MLP neurons of a small language model. Each row is named by its layer, matrix (gate and up: input weights; down: output weights) and neuron, and shows model dimensions 192-319. Each number is 200 + 30 x the weight over its row's rms, rounded and kept within 0 to 999. A neuron's up and down rows have the sign that makes its largest values positive.
Before each neuron's rows, "fires after" lists the tokens most often just before its 100 highest values on Wikipedia text that the model never trained on; "fires on" lists the tokens most often at its 100 highest values on Wikipedia text that the model never trained on.

fires after: ",", " as"
fires on: " and", " well", ","
L5.gate80,174,249,239,141,203,177,180,186,189,210,248,248,187,216,219,206,192,147,200,193,218,199,130,248,196,268,233,219,194,210,176,189,231,167,186,150,188,194,185,176,181,199,216,247,211,186,209,250,231,155,161,157,204,246,251,225,192,226,218,198,196,213,219,187,243,245,213,230,211,169,248,245,220,211,242,180,186,178,130,163,214,247,191,259,194,157,193,225,247,178,253,176,167,195,174,217,199,185,157,129,192,159,217,227,205,176,252,235,188,197,222,194,215,207,220,225,203,168,221,263,200,174,187,204,204,198,181,226
L5.up80,178,235,239,199,233,201,193,169,222,219,203,215,169,190,182,184,188,169,170,183,215,164,192,199,219,235,182,216,221,192,249,255,190,204,169,164,207,197,200,262,188,254,180,217,226,186,183,259,181,270,224,212,167,221,178,149,228,209,222,241,249,199,186,160,218,231,216,192,241,222,240,174,248,185,203,199,214,167,152,166,231,240,261,218,234,182,220,270,185,201,216,153,196,215,219,184,194,202,157,209,193,222,186,173,189,201,203,177,135,227,185,216,183,180,226,197,205,218,106,195,166,239,198,204,226,238,193,169
L5.down80,190,155,265,169,187,203,218,210,169,183,277,141,191,181,214,233,174,225,228,200,216,162,149,232,229,248,193,175,177,210,166,221,230,240,243,189,165,204,210,182,174,152,190,214,151,255,211,198,190,249,204,193,162,184,188,217,160,251,195,237,201,245,139,170,216,202,200,215,208,145,196,179,175,259,202,173,208,129,200,196,155,195,189,147,188,220,174,226,194,167,243,231,195,176,170,204,190,224,211,193,175,244,181,196,223,219,219,188,203,245,236,202,195,216,192,169,168,174,202,232,195,251,203,150,218,237,185,256

fires after: " ", " the"
fires on: "20", "19", " of", " ("
L3.gate714,149,217,283,156,157,184,201,168,214,181,195,257,178,233,241,191,176,158,204,219,226,199,221,151,212,230,227,220,213,161,192,233,199,202,170,194,251,207,151,244,159,177,217,183,164,188,196,254,240,198,228,239,187,213,213,190,249,187,220,192,202,255,241,179,218,198,143,164,173,221,194,195,215,186,199,197,126,159,258,202,193,228,226,237,266,187,192,218,251,239,169,210,183,174,217,175,206,209,125,237,187,210,152,195,256,201,207,226,276,208,170,246,192,211,215,234,222,174,214,192,185,214,194,243,197,157,180,223
L3.up714,189,226,201,180,209,181,197,157,232,243,220,236,235,201,214,196,184,212,217,212,208,183,203,187,181,207,272,190,185,207,202,214,204,159,209,180,225,236,222,242,164,188,240,172,209,186,253,227,261,220,169,223,155,203,198,231,200,199,234,174,198,204,213,246,122,196,148,191,263,170,164,191,216,205,205,229,235,143,163,180,208,229,165,237,251,183,198,175,217,200,197,176,211,241,276,218,181,240,192,157,159,180,201,205,172,214,179,168,201,158,196,243,218,192,188,174,230,193,230,233,172,216,176,216,227,185,209,198
L3.down714,173,183,259,210,208,195,205,221,171,198,186,195,252,191,243,205,219,126,238,227,193,208,148,182,175,233,180,237,157,160,180,209,211,205,210,183,183,179,171,165,231,236,182,182,183,229,180,196,186,210,210,154,208,262,263,162,164,174,207,166,219,181,158,203,278,169,190,217,181,204,192,232,184,177,188,203,248,210,221,209,242,189,210,201,190,174,135,261,223,192,261,191,213,135,213,202,187,226,174,189,251,243,218,150,185,178,182,199,138,192,145,183,197,270,210,216,181,207,212,181,227,177,262,175,176,245,202,196

fires after: " ", "|", " tenth", " (", "–"
fires on: " (", " ", "36", "s", "12", "6"
L5.gate374,198,228,231,210,194,196,260,196,233,192,228,222,208,219,219,232,181,219,202,182,170,191,148,134,235,230,178,184,208,193,199,168,238,165,242,219,213,237,181,175,228,201,160,250,216,159,211,214,161,168,239,183,186,200,214,233,220,184,194,193,216,232,229,175,163,220,194,103,172,201,193,162,211,211,182,196,190,216,234,219,231,181,169,218,255,185,199,179,158,242,238,214,192,208,194,188,195,157,192,247,247,228,176,280,215,212,198,187,210,200,189,201,168,243,164,153,151,213,167,224,162,187,188,189,178,191,193,250
L5.up374,157,175,194,186,223,224,199,191,134,268,215,194,179,205,201,129,251,207,218,199,208,190,164,228,205,247,211,254,193,228,222,199,209,264,217,219,220,145,214,180,230,228,186,191,165,167,251,190,222,192,163,249,281,187,165,226,178,209,210,152,247,203,216,197,210,211,195,216,234,173,246,184,160,213,187,129,229,220,205,211,177,256,122,138,243,207,193,201,151,185,181,200,201,146,195,198,235,248,202,143,179,183,195,186,226,175,198,200,216,177,166,184,209,168,270,201,195,197,212,206,177,139,208,233,187,185,188,212
L5.down374,211,215,198,217,199,224,211,191,217,188,219,153,191,212,190,172,208,199,175,155,256,151,194,233,189,194,157,222,194,166,182,200,180,166,172,172,194,195,201,181,179,255,208,186,163,255,184,139,306,120,246,207,174,258,227,171,178,219,183,219,215,160,182,182,231,176,165,229,199,218,217,223,241,264,207,219,185,189,194,192,216,196,207,164,150,178,177,202,209,216,231,227,202,227,180,190,178,246,168,184,226,188,199,217,258,229,152,189,223,234,170,277,244,233,167,230,206,249,260,182,260,149,193,221,224,189,233,206

fires after: ".", ",", " and", " who", ".\n\n"
fires on: " By", " At", " set", " by", " is", " under"
L5.gate923,214,185,170,219,190,267,211,157,176,220,167,212,212,196,195,204,181,277,223,217,218,226,165,166,198,204,243,209,179,149,174,145,195,160,215,187,186,248,177,203,194,151,213,219,173,196,202,230,208,214,232,187,138,148,174,229,236,202,236,174,204,214,201,205,198,241,161,221,189,168,171,267,189,192,209,204,170,204,232,215,203,224,188,215,157,221,218,213,156,183,212,190,177,192,251,243,205,209,206,201,179,183,172,183,202,193,198,250,206,192,244,208,193,210,213,254,200,178,195,151,182,218,196,165,178,202,163,188
L5.up923,216,207,186,222,189,187,151,172,190,204,216,202,250,192,196,186,228,176,136,231,228,207,164,167,247,169,197,199,264,238,234,188,150,181,167,168,182,180,188,200,209,149,182,198,201,219,213,172,179,201,220,254,194,115,220,173,206,212,213,183,211,187,137,207,189,164,177,276,238,206,229,223,128,217,154,259,192,230,182,220,189,200,235,219,209,195,146,171,169,173,219,208,209,153,202,215,178,165,190,223,153,210,232,202,187,203,173,203,238,205,143,252,237,228,228,197,205,189,208,141,263,201,198,237,179,177,191,149
L5.down923,218,285,195,178,229,128,207,174,207,167,162,210,224,176,232,229,186,201,169,212,193,231,189,224,201,167,258,214,252,213,245,214,158,159,227,163,202,192,170,225,223,230,188,207,194,254,168,161,239,167,234,211,249,183,193,148,209,193,188,145,214,206,152,216,189,193,173,238,157,191,252,201,217,225,189,225,180,206,172,172,214,149,262,166,219,188,184,186,174,193,199,129,208,161,202,220,245,165,204,200,145,228,212,222,187,208,170,267,225,251,130,179,213,216,225,222,171,188,170,160,210,184,182,200,158,184,190,164

fires after: " ", " from", " (", " in"
fires on: "20", "19", "17", " ", "15", "18"
L3.gate969,237,253,193,212,202,195,238,205,189,167,217,205,188,190,165,171,239,207,192,256,200,187,197,214,168,206,225,222,197,197,237,143,235,208,187,240,234,183,189,212,222,220,200,147,159,218,179,210,192,174,175,203,211,125,169,186,179,234,238,210,203,172,180,233,168,189,184,209,203,210,199,190,194,235,269,217,162,195,216,204,212,194,236,116,277,148,221,216,134,247,214,219,205,172,199,199,165,182,184,185,191,179,188,177,172,231,197,262,186,166,193,173,175,154,162,200,188,223,233,260,193,192,275,197,185,161,252,231
L3.up969,193,248,198,178,223,226,255,157,163,194,168,203,202,166,237,174,211,151,241,224,195,201,231,214,197,220,176,212,179,223,170,251,234,229,203,240,203,180,175,180,200,202,205,197,231,209,239,186,228,191,185,181,216,185,156,162,184,171,239,119,195,248,205,267,132,209,192,197,259,150,145,202,179,185,204,235,247,151,210,196,177,194,178,193,192,153,230,253,256,173,239,227,182,242,216,226,230,142,146,211,186,165,176,214,226,222,218,137,268,176,168,155,172,191,192,218,211,216,235,161,173,187,212,290,249,182,168,150
L3.down969,220,188,190,209,177,244,210,237,164,177,232,167,238,219,238,163,192,216,175,226,245,165,215,171,240,170,175,144,198,230,215,200,163,221,199,208,215,191,213,129,234,245,179,242,191,192,213,217,193,188,258,190,269,153,208,222,209,192,204,155,179,189,220,212,190,149,201,168,229,221,220,240,228,197,196,201,178,206,191,194,206,188,191,177,184,200,155,190,183,279,174,169,203,173,218,205,194,245,222,218,266,221,223,168,183,222,185,182,191,205,143,254,143,240,173,139,212,244,266,193,244,202,200,291,203,194,196,197

fires after: " |", "|"
fires on: " ", " State"
L5.gate958,218,256,225,160,180,220,181,209,220,196,183,187,210,177,174,207,235,232,151,197,184,175,205,191,193,194,210,218,113,209,288,239,224,186,199,212,243,189,191,221,229,188,227,218,222,148,206,153,208,208,141,240,188,182,174,244,237,201,215,237,233,169,234,239,200,199,197,157,182,199,187,214,133,199,238,183,215,222,208,182,221,154,185,204,210,237,222,218,235,214,201,182,176,211,237,224,213,193,221,241,202,226,180,182,222,173,197,173,213,160,225,150,195,187,216,173,171,216,177,259,195,208,185,184,214,222,124,144
L5.up958,219,200,183,168,208,206,153,200,156,189,241,191,208,244,212,136,217,186,213,179,216,194,214,208,220,208,175,187,204,196,177,144,139,225,211,203,175,168,189,178,229,225,219,187,209,160,220,217,194,203,184,216,136,156,283,218,197,201,184,225,210,172,165,259,217,263,254,164,222,177,221,219,190,217,164,180,201,220,181,255,217,187,176,194,195,131,210,176,191,184,184,193,192,144,279,216,258,201,223,167,196,215,179,193,193,189,190,172,148,180,238,168,205,173,163,167,230,155,219,185,162,257,228,179,184,226,193,246
L5.down958,199,140,214,190,158,166,205,223,181,245,276,247,192,177,229,204,215,222,224,193,230,211,210,148,203,185,194,193,201,203,191,259,177,191,200,149,189,203,214,183,169,182,218,146,216,201,206,239,203,191,210,146,225,192,171,230,173,232,186,159,169,196,219,167,228,211,208,209,220,264,178,229,195,168,202,172,202,206,134,171,235,175,185,276,202,215,212,175,185,226,199,277,219,219,217,197,254,231,216,210,204,204,221,216,175,242,224,227,250,202,194,154,234,233,187,203,146,165,136,200,102,144,184,217,212,192,222,197

fires after: " ", " ("
fires on: "19", "20", " life"
L5.gate1641,185,215,187,169,183,151,194,191,218,178,212,197,196,197,183,247,199,161,155,159,222,204,168,279,188,231,233,181,187,182,181,219,165,188,218,165,203,174,175,206,225,168,175,225,151,165,226,245,194,201,225,161,215,218,197,177,235,198,211,215,239,245,199,189,187,168,233,214,238,199,179,175,190,180,237,209,140,209,217,128,222,205,173,210,241,171,253,235,258,236,205,209,173,258,220,178,245,149,169,171,125,208,202,254,228,193,184,194,190,229,189,228,126,178,188,177,191,206,190,222,238,260,192,182,203,127,179,214
L5.up1641,157,201,254,206,185,160,167,219,234,189,268,152,191,190,197,216,203,180,235,167,203,217,208,170,172,167,209,149,219,196,179,166,230,232,155,169,226,164,198,229,241,192,167,210,163,176,172,171,168,185,224,200,190,187,180,179,277,183,225,209,214,237,208,168,217,203,177,200,184,228,191,231,185,212,202,140,173,171,157,191,215,161,200,218,235,256,228,163,176,196,208,158,212,257,205,170,176,251,179,199,210,148,128,227,215,214,247,193,189,208,251,163,234,217,194,252,173,165,193,158,218,124,197,164,203,183,227,195
L5.down1641,215,246,173,171,206,189,231,213,169,214,231,182,187,198,191,172,172,188,227,170,173,186,207,189,223,192,206,240,233,137,129,188,202,239,199,210,230,166,110,237,173,179,214,197,166,213,218,170,184,218,182,186,188,158,155,195,176,190,188,217,234,226,162,237,251,242,218,213,255,204,216,202,197,215,188,223,194,202,212,179,225,148,229,229,215,220,234,227,228,205,196,235,176,196,229,194,238,172,171,159,209,214,196,178,197,177,198,236,236,165,187,180,154,197,159,220,212,209,236,241,249,212,211,174,144,166,177,225

fires after: "10", "12", "40", "20", "14", "11"
fires on: "0", "6", "00"
L5.gate1435,229,223,257,222,233,167,249,145,255,193,175,226,179,223,190,182,226,145,145,229,206,184,217,207,180,194,232,235,192,201,213,208,205,211,220,178,205,179,190,251,197,204,192,207,148,173,191,163,190,221,171,185,208,184,173,239,227,209,212,189,175,145,182,244,192,238,197,252,215,240,224,178,224,223,186,230,205,198,164,225,208,180,237,186,205,201,273,139,123,219,172,209,220,199,233,199,252,216,216,175,258,218,232,206,223,189,182,152,199,207,248,177,139,246,221,212,215,156,216,254,190,227,218,184,161,133,200,208
L5.up1435,145,199,186,198,253,209,185,226,165,145,184,225,239,132,151,209,189,194,212,201,172,182,195,202,166,213,210,182,174,206,178,179,247,194,199,207,211,196,261,156,203,213,216,186,225,181,159,200,241,190,251,205,170,187,172,166,233,161,193,198,213,180,217,218,205,162,224,143,157,229,236,178,226,211,182,190,226,176,174,184,201,175,200,219,187,174,227,253,228,211,228,165,219,246,174,201,170,178,196,161,229,207,155,213,170,212,241,174,166,233,219,147,169,193,193,165,206,179,208,175,146,189,235,191,193,182,200,198
L5.down1435,198,178,170,180,260,188,228,194,198,184,227,261,174,210,206,205,224,262,217,230,137,225,208,163,180,245,196,138,224,202,229,163,221,255,188,231,153,213,220,221,239,155,210,210,196,204,215,239,265,203,205,155,231,243,173,168,210,224,240,173,233,206,163,224,208,215,212,207,127,129,161,199,206,147,230,219,235,150,200,197,253,175,204,194,235,211,207,241,205,205,205,208,230,227,188,190,211,234,228,239,142,222,160,187,192,237,162,152,186,222,220,241,194,194,214,204,187,222,229,179,164,187,188,189,178,161,190,185

fires after: ",", " that", " where", " which", " he"
fires on: " he", " she", " worked", " after", " would"
L3.gate735,201,236,201,199,198,242,222,166,204,263,187,169,149,229,188,193,295,215,210,194,195,220,228,193,200,255,153,157,200,214,183,218,174,195,184,162,150,193,204,244,159,183,193,236,214,195,215,178,134,200,194,190,161,218,181,223,169,157,197,239,237,157,214,175,178,175,159,273,238,179,213,233,185,187,286,196,186,214,232,252,234,234,215,205,240,212,165,216,226,175,203,187,200,222,236,222,196,228,195,183,190,174,258,182,234,259,207,162,238,231,209,248,194,205,183,179,201,164,209,226,179,187,146,207,179,222,175,191
L3.up735,163,227,241,193,185,201,198,167,168,209,227,217,234,218,198,198,244,226,228,221,199,220,182,180,224,222,264,193,182,208,207,231,248,262,185,180,212,223,175,180,154,190,235,227,225,229,217,184,178,224,145,197,209,185,244,194,164,202,196,166,194,243,167,243,230,148,216,237,200,251,178,174,191,242,204,251,221,195,199,212,173,197,197,195,208,249,251,235,218,245,182,202,179,236,177,247,182,235,185,166,108,200,207,180,226,223,259,218,220,202,203,217,210,195,213,186,234,175,269,192,183,210,157,203,185,217,219,198
L3.down735,130,219,211,179,181,194,205,151,199,217,258,203,184,184,227,213,189,202,229,229,254,185,145,233,261,196,220,215,237,181,228,175,185,223,246,197,266,190,253,166,220,233,251,207,212,216,186,213,240,239,185,225,173,171,201,182,190,218,200,152,204,241,191,198,234,192,222,198,157,196,202,186,199,240,188,194,198,192,168,184,200,206,136,182,189,205,235,176,236,231,260,214,154,146,135,185,225,184,233,210,173,184,199,196,294,192,213,259,221,206,186,187,173,158,179,189,203,196,243,200,189,191,155,213,251,219,233,184

fires after: "|", " (", " in", " In", " "
fires on: " ", "A", " this", " [", " way", "20"
L5.gate183,212,212,175,165,159,224,184,252,202,226,242,265,175,227,206,195,222,209,243,212,224,201,187,183,218,190,200,161,178,241,220,191,181,245,207,212,258,229,186,224,169,224,233,190,270,227,241,187,171,175,227,236,178,225,145,206,181,225,129,243,202,214,209,256,174,154,236,218,238,183,223,187,272,209,158,193,178,200,253,186,212,217,210,186,204,156,226,189,191,188,170,208,229,177,189,223,190,185,148,219,209,237,207,191,189,239,164,146,179,248,260,153,222,234,156,160,184,230,235,227,219,207,220,204,183,221,236,227
L5.up183,221,179,169,176,200,165,205,188,220,254,172,140,202,174,171,203,251,205,210,205,177,202,226,180,207,205,187,225,144,168,190,181,202,218,202,220,209,239,191,280,152,192,170,228,187,174,226,192,170,144,113,212,212,201,216,238,209,215,261,247,224,249,193,129,300,176,204,230,267,214,174,192,181,201,213,193,198,194,202,209,221,242,221,212,248,197,190,230,202,179,192,215,233,144,217,196,237,188,246,212,200,153,231,202,170,212,218,228,161,177,181,164,159,196,211,235,148,196,206,200,181,208,175,239,224,235,262,201
L5.down183,199,224,176,189,174,183,148,201,221,166,210,206,212,148,195,220,215,198,138,199,245,169,170,195,201,198,296,222,229,195,196,288,135,215,179,208,187,271,180,150,200,175,214,222,240,218,200,138,202,231,207,172,192,208,200,211,181,212,184,186,185,156,160,209,170,145,189,281,174,205,197,204,183,156,196,187,174,222,157,177,227,197,189,205,150,142,257,222,245,181,205,179,200,153,169,208,199,188,171,221,175,214,209,160,211,215,206,230,199,216,189,253,147,239,253,196,235,171,183,180,201,158,151,198,210,233,176,216

fires after: "|", " and", " |", ";"
fires on: " ", " Party", ";", " the"
L5.gate57,218,188,194,198,143,209,180,214,179,189,203,206,189,188,272,239,193,219,192,168,242,149,163,229,223,226,210,205,156,235,204,247,183,209,206,123,172,142,204,226,204,214,203,252,197,240,177,182,232,220,199,210,228,211,184,220,210,194,210,232,201,160,211,254,191,189,180,214,198,192,236,197,198,196,183,153,179,206,289,188,212,181,214,206,210,227,198,168,250,197,206,214,214,183,221,220,213,168,192,215,179,222,195,162,163,166,206,260,217,205,179,184,208,188,169,171,219,237,182,174,215,224,228,116,205,174,124,173
L5.up57,180,244,197,236,230,178,214,167,182,209,175,229,258,204,163,159,214,145,185,234,177,203,121,194,191,198,212,199,229,192,244,247,187,215,193,221,154,211,154,194,156,254,187,237,189,193,214,228,219,206,171,189,287,184,206,210,284,207,237,239,189,177,254,258,195,186,216,161,207,178,258,181,207,192,150,201,158,217,208,173,258,169,159,142,210,204,235,168,141,217,186,215,206,153,213,264,192,171,226,224,204,187,172,187,213,199,185,161,203,137,236,224,216,178,137,180,189,203,190,199,254,213,175,196,234,202,235,160
L5.down57,221,173,136,195,161,148,228,202,239,213,221,207,172,236,179,230,197,173,161,179,257,166,237,179,142,185,168,213,201,179,161,193,161,162,220,206,171,241,157,179,203,237,220,195,233,188,265,195,209,266,197,186,222,196,184,180,198,194,173,201,262,228,270,178,198,219,138,184,209,153,243,205,177,127,245,185,199,233,200,241,210,161,164,227,180,200,219,197,214,176,143,169,224,200,190,212,203,259,165,252,271,240,167,201,230,231,196,212,212,175,260,186,231,236,167,175,219,239,193,206,183,192,193,195,226,191,180,227

fires after: " ", " on", " December"
fires on: " ", "19", "20", "16"
L3.gate396,252,270,190,185,170,242,223,186,222,209,190,195,195,166,200,179,199,212,189,197,221,208,163,223,237,186,189,201,193,231,219,161,190,217,239,195,206,171,207,248,229,177,181,203,174,235,183,167,184,224,180,177,139,165,201,195,168,192,177,177,240,186,175,178,197,176,234,188,223,235,180,184,190,211,205,211,196,201,166,177,197,243,194,187,251,256,262,164,183,217,205,194,175,201,197,250,224,259,171,209,169,198,186,163,218,214,226,203,212,185,156,221,195,202,117,205,176,200,226,203,206,239,222,242,187,164,214,160
L3.up396,156,203,157,184,240,136,236,206,148,226,163,179,203,198,157,183,145,181,194,171,163,215,188,197,263,244,236,221,178,196,205,179,173,168,173,186,198,147,200,234,191,208,212,200,195,175,164,177,249,212,187,208,208,132,139,222,210,227,219,182,249,182,262,193,246,188,217,236,152,245,148,134,194,169,161,198,229,203,246,154,231,182,204,191,200,198,189,216,208,265,216,161,181,213,203,190,242,239,197,208,218,131,197,193,177,222,228,236,208,171,202,192,147,222,217,225,179,175,175,170,183,162,190,264,272,194,191,204
L3.down396,178,204,137,162,240,163,129,172,196,190,209,156,192,206,169,101,144,254,208,216,215,188,203,170,185,216,215,187,210,197,211,163,170,205,166,179,183,154,241,231,135,197,182,157,199,177,204,171,194,224,207,188,193,168,235,165,214,204,205,157,178,192,216,127,235,177,168,232,243,248,188,220,196,226,226,206,204,179,183,139,155,250,198,195,228,206,239,181,251,191,203,167,186,176,205,220,195,232,205,149,225,140,154,214,163,190,170,233,169,179,182,184,192,153,213,225,226,193,222,167,209,223,200,266,213,216,191,181

fires after: ",", "),"
fires on: " and"
L3.gate1085,166,214,147,120,250,220,144,191,209,218,265,239,212,166,231,191,203,161,229,160,205,197,169,169,212,284,204,160,207,197,240,182,168,155,214,216,178,181,150,204,208,195,248,262,232,236,220,225,205,181,232,174,183,239,227,207,190,191,243,230,229,266,214,214,189,222,166,174,216,178,264,218,231,227,173,187,146,169,170,154,264,234,250,197,184,180,142,205,238,204,235,208,145,169,221,183,195,190,140,147,158,190,184,187,185,213,155,190,165,208,216,228,214,196,182,157,179,198,205,203,229,221,204,214,212,222,219,205
L3.up1085,197,236,214,174,215,223,204,146,193,246,203,169,121,234,217,207,247,242,221,192,250,219,169,197,199,196,220,241,181,193,155,251,168,226,208,163,258,166,190,266,209,295,189,173,230,153,216,228,171,156,187,168,233,219,269,245,248,245,231,231,194,238,201,143,160,176,204,251,239,143,245,198,200,234,249,181,227,218,145,184,151,181,173,203,178,251,227,116,205,175,208,180,150,170,164,215,215,167,133,175,193,207,230,192,231,191,221,199,172,180,205,191,223,220,183,162,210,187,227,233,208,192,165,259,157,223,192,232
L3.down1085,191,243,244,171,202,218,204,205,194,206,251,212,131,161,203,200,223,163,161,225,280,189,192,198,220,183,214,204,209,237,187,204,228,201,226,190,219,211,222,205,234,181,192,195,209,213,206,206,216,196,217,254,233,206,190,183,159,203,250,155,166,206,174,179,159,205,220,188,179,196,176,188,207,247,237,202,194,203,219,185,204,199,182,191,223,201,207,207,161,186,188,206,194,180,152,195,223,154,208,171,207,184,189,234,231,213,214,227,202,261,183,167,232,222,209,172,166,208,177,219,147,205,167,192,165,235,197,190

fires after: ",", ".", ".\n\n", " and", " \"", " |"
fires on: " as", " As", "As", " one", " each"
L5.gate327,199,204,173,245,213,192,175,204,212,221,164,210,247,179,221,196,142,164,232,220,237,221,195,170,209,199,198,189,185,150,194,279,213,175,227,174,172,201,151,179,234,200,195,198,178,248,149,221,203,192,227,169,169,129,223,188,238,201,236,144,211,232,198,277,150,204,208,205,175,222,231,222,174,143,163,165,195,192,176,202,239,184,206,207,187,200,188,214,203,207,214,244,204,236,156,205,172,174,245,179,218,238,155,189,185,190,213,228,146,209,258,214,184,240,173,241,142,185,206,223,191,198,208,191,209,199,180,168
L5.up327,213,159,162,197,201,187,123,180,187,212,202,236,208,185,206,181,176,201,205,200,210,173,224,223,200,204,169,213,223,192,211,142,187,205,177,187,175,160,170,182,221,153,237,264,171,212,184,225,313,142,210,181,202,173,177,234,221,199,218,181,219,190,196,274,224,191,173,178,235,189,202,238,163,150,222,168,218,145,252,163,250,204,231,244,232,225,185,235,178,218,180,199,278,201,222,138,162,219,217,181,172,208,227,206,207,193,189,238,234,189,122,207,213,198,229,251,209,219,181,193,179,159,203,221,173,214,194,230
L5.down327,176,159,112,206,199,193,221,209,208,187,170,259,223,176,207,192,182,207,238,185,213,188,192,219,224,156,189,168,229,180,213,202,166,184,189,284,184,238,227,180,189,210,239,208,215,220,229,226,229,138,252,215,197,200,153,250,234,201,179,160,172,205,246,224,268,171,166,196,247,215,218,205,229,207,180,207,186,196,205,194,213,206,178,250,213,206,194,191,174,204,181,197,218,208,222,226,206,214,209,202,241,181,201,171,197,221,172,241,181,248,176,225,196,214,217,263,199,136,176,187,170,250,172,181,206,222,216,190

fires after: ".", ",", "'\n", ").", "|"
fires on: " He", " he", " ", " This"
L3.gate361,247,202,233,158,200,224,170,269,181,229,199,192,139,200,215,235,238,201,234,170,207,229,179,240,208,254,216,172,197,186,193,238,145,180,226,191,230,168,149,176,196,148,205,165,229,248,161,253,232,91,240,178,217,184,220,231,184,199,201,230,180,183,208,230,196,261,187,218,225,189,264,222,241,241,201,204,192,181,198,184,218,166,221,179,156,189,189,164,205,133,129,201,174,209,176,172,181,155,189,225,144,184,251,206,253,204,172,210,180,197,279,143,200,235,176,219,116,229,162,259,243,220,190,217,233,245,233,132
L3.up361,245,174,216,194,194,190,232,176,147,189,193,193,156,225,204,212,193,287,197,214,274,170,191,203,222,217,213,192,216,226,174,194,185,187,158,180,218,160,124,257,182,249,252,165,106,197,195,202,219,177,170,197,183,241,161,209,211,223,243,150,197,170,256,193,179,126,234,209,213,180,263,172,197,212,213,144,184,236,169,174,225,194,228,235,166,201,216,216,241,231,230,123,202,198,195,155,187,153,198,212,200,168,203,221,204,199,186,197,228,107,209,223,212,211,184,198,164,200,229,176,164,157,196,212,157,200,197,264
L3.down361,194,154,258,202,156,188,170,176,227,224,195,185,237,189,210,170,201,166,192,214,268,215,243,182,220,206,237,286,226,194,173,213,243,199,228,223,197,193,148,230,228,276,226,164,212,184,213,189,212,211,209,282,198,196,160,248,196,188,217,182,151,194,174,232,173,241,216,190,213,212,247,150,238,227,212,187,217,198,187,153,152,189,217,184,233,194,229,200,179,226,228,189,248,204,189,217,193,209,201,209,211,206,198,224,219,215,214,215,240,170,135,193,180,196,206,162,253,203,174,201,203,219,156,156,215,151,154,226

fires after: " ", ",", "10", "7", "30"
fires on: "00", "0", "50", "20", ",", "10"
L3.gate1416,178,263,179,165,184,219,173,213,249,182,253,204,188,172,199,238,179,188,179,241,185,274,186,180,197,149,181,191,218,148,204,236,221,224,226,209,170,173,214,206,243,203,187,212,169,181,230,227,173,176,209,233,184,173,152,235,190,304,253,202,212,258,207,216,176,216,206,226,178,203,230,223,262,245,191,137,176,200,145,219,188,163,212,238,215,151,217,202,157,217,193,187,220,175,159,243,201,163,210,196,236,235,199,222,205,178,152,195,161,180,179,189,220,185,171,192,248,230,241,203,171,184,156,189,153,183,150,184
L3.up1416,207,232,192,221,163,233,271,181,193,195,206,211,199,195,207,208,251,215,200,262,242,155,129,202,251,159,206,160,176,188,239,247,205,206,236,174,225,166,230,176,196,227,199,199,201,205,202,267,204,185,198,180,170,200,177,184,181,203,222,260,216,241,156,201,194,111,226,162,200,218,206,182,263,153,225,190,172,168,162,157,228,190,189,256,213,201,190,193,185,217,214,216,205,173,217,156,202,182,198,150,196,209,169,202,157,215,204,221,201,199,203,172,184,226,165,187,220,216,219,224,149,233,176,202,224,185,211,157
L3.down1416,189,174,259,215,232,200,163,165,181,162,166,224,203,230,213,165,166,202,207,205,176,185,185,232,176,175,151,165,215,171,188,201,222,210,180,225,206,210,153,175,164,220,210,200,166,226,233,245,159,235,229,248,207,241,219,210,182,165,222,200,224,198,184,241,182,213,203,246,248,189,170,158,212,171,172,195,239,188,201,214,205,201,191,178,217,191,177,184,194,216,185,206,186,210,211,197,162,241,188,177,221,181,219,186,198,191,212,217,212,203,217,266,196,234,144,195,186,207,193,219,232,207,206,234,244,198,179,179